MLP neurons of a small language model. Each row is named by its layer, matrix (down: output weights) and neuron, and shows model dimensions 16-143. Each number is 128 + 32 x the weight over its row's rms, rounded and kept within 0 to 255.
After each neuron's rows, "fires before" lists the tokens most often just after its 100 highest values on Wikipedia text that the model never trained on.

L14.down321 [125 129 191 155  76 108 112 137 154 120 133 131 144 160  77 151 168 103 163 175 113 144  95 173 152 148 100 119 132 139 180 133 120 176 122 164 144 110  66 142 120 101 105 106 195 149 126 159  35 100  96 165 100 173 179  99 142 165 130 121 121 103 108 107 175 115 158 154 131 184 126  77 122  78 102 110 144 148  55  93 107 103 128 146 143 116 173  98 116 103 127 153 122 100 195 126 160 102 151 158 123 123 144 129  97 141 112 134 203 168 127 169 152  91 141 116 156 133  71 165 105 167 148 141 157 146 113 125]
fires before: "\n", " |"

L7.down259 [140 148  89 120 127 147 116  80  54 131 162 124 188  89 141 132 120 154 110 118 122 150  97  89 164 152 164 149 156 132  93 128 103  87 115  85 129  88 113 103 169 107 117 130 156 102 165 130 115 200 108 153 120 170  94  59 122  71 104 110 122 132 125 172  88  40 133 113 185 152 145 139  76 156 139 143 148  91  85 151  89 180 106  78 178 153 168  69 169 130 106 135 107 138 107 149 115 143  93 163 194 114 108 114  95 114 148 136 192  65 117 164  95 161 165 156 190 129  77 114 141 109 135 136 123 115 172 199]
fires before: "\n", " Votes", " |"

L7.down1050 [123 136 178  92  94 148 136 160 158 132  75 174 137 121 122 117 162 144 120 162  80  80 164 166 133 163 165 108 118 127 150 106 109 118 187  94  66 126 146  68 161 121 133 106 145  89 124 131  78  90 141 120  93 114 165 112 167 180 210 166 106 129  96 126 137 117 137 142 153 121 155 110 113 107 120 184 126 130  88 119 135  77 119 194 171 119 168 117 150 165 128 167  93 161  90 165 129 103 137 159 118 210 103 135 126 106 178 143 119 149 102 135 127 115 111  81 135 191 134  83  99  77 136 171 133  82 169 121]
fires before: ")", " ", " the", " a", " ("

L16.down935 [ 71 165 102 179 145 141 124 114 109 112  92 142 145 103 136 109 150 127 127  71 108  64 153 215 136 100 139 140 130 119  91 143 150 122 142 112 119 129 108 118 129 111  76 132 137 170 140 132 163  54 108 159 116 121 157  92 147  43 120  93 149  77 155 140 146 144 159 151 129 151 116 118 106 117 101 147 120 146 143  98 130 141 107  90  76 115 114 200  78 127 120 117 151  81 152 100 181 137  90  90 143 148 120 161 146 104 151 137 149 107  66 106 101 105 175  99 104 146 129 176 173 131  90 122 138 130 102 108]
fires before: "7", "6", "8", "5", ":"

L7.down1026 [ 77 131 179 183 108 149 154 107 141 198  78  96 138 169  88 103 117 122 119 206  72 171  80 116 135 110  96 142 174 180 145 128 136 126 121 111 158 148 194 112 102 114 113  87 129 113 177 157 117  87 109 187  83 169 160 113 110 161 204  82 186 180 103  84 159  67 114 100 131 199  52 105 118 131 116 154 135 127 143 109  97  65 144 197  82  93 121 175 118 122 108 135 122 172 168 124 175 120 116  98  97 159 132 119 159 150  89 111 158 144 151 128 155 115 119 177 135 111 127 147 145  82 121 169 119 138 122 122]
fires before: " |", "\n", "5", " of"

L16.down16 [141 132 126 165 146 153 104 109 114  81  94 156  87 138 183 156 134 164 100 161 148  97  81  93 167  95 202 149 172 123 155 133 103 112 131 164 103 168 103 133 108 122  89 128 149  84 117 130  54 187 131 157 128 134 113 147 150 112 135  96  62 152 166 184 139  97  70 154 125  36 145 155 109 198 178 142 139 153 122 100 120 155 109 144 125  71 136 135 112 145 139 156 168  66 154 190 180 127 153 104 151 160  62 108  92 113 109 154 103  89  87 119  99 102 103 140 208 115 127 149 152 146 144 160 123 148 148 111]
fires before: " |", "\n", ";"

L8.down348 [119  94 165 124 140 177 109 166 101 151 144  94 118 104 149  92 101 132 136 135 191 110  90 152 132 150  74 138 120 162 153  92 139 128 152 133  86  94 165 124 112 161  88 116  98 157  80 107 183 154  55 155 100  96 146 119 189 103 123  83 195  97 108 115  53 123 170 124 176 121  99  34  96 114 101 149  86 114  97  80  63 161  97 160 129  88 133 166 158 124 106  34 147 167 151 125 126 132 135 152 151 180 119 167  84 125  94 102 107 166 160 115 140  60 174 119 104 166 180  71 144 139  87 113 112 126  92  82]
fires before: "1", "2", "3", "6", "5", " "

L7.down628 [118 115 166 136 179 125 113 123  83  76 157 158 130 129 110 164  88 161 105  93 111 117 127 123  69  85 103 139 101 117 118  52 117 150 103  95  98 160 132 120 181  75 184  87 128  88  87 157 107 140 152 118 117 119 102 143  96 101  90 135 105  99 132 149 120 113 188 103  91 104 148 111 139 109 103  88 129  91 137 106 177 183  82 116  70  74 153 113 116 172 146 149 142 163 133  87 122 120 161  76 123  82 100 165  99 180 160 132 126  67 139 154 126  68  96 142  99 121 113 122 141 160  43 108 104  84 161 140]
fires before: " |", "\n", ";", " votes", "0"

L7.down1113 [128 147 147 106 114 186 150  93 122 197 175 120  65 102 102 138 152 173 116 165 115  94  89 181  98 131 132 116  94 176  85  94  89 104 113 102 118 131 130 123 171 146  96  90 140  94 135 142 111 200  92 121  73 104 125  96 109 123 153 165 109 112  81 155 102 106 113  79 105 138 168 149  85 111 130 159 122 130 163 109  79 167  45  93 139 107 207  95 138 140 155 151  82  65 138 154 147  93 167 146 106 126  73  96  73 153 144 121 142 106  77 170 159 153 129 136 118 126 113  82 131 133  68 115 177 175 148 109]
fires before: " |", " ", " (", "\n", " of"

L16.down896 [128 126  81 148 161 143 158 122 148 137 102  76 128  82 192 194 150 139 129 132 155  81 164 110 123  90 115 143 148 113 123 121 143 169  57 145 137 179  74 109  96 125 178 143 137  94 148  99  94 165 136 105 144 120 115 133 106 138 183  84 124 152 150 157 113 118 119 131  66  88 152  95 114 151 132 112 135 163  84 132 157 162 128 129 160 120 181  42  97 187 138 168 118 159  97 183 172 168 132 140 121 158 157 160 137 169  85 184 151 168  75 146  91 144  91 117 120 131 111 165 173 127 162 133 141 153 129  50]
fires before: "\n", "==", " |", " for", " to"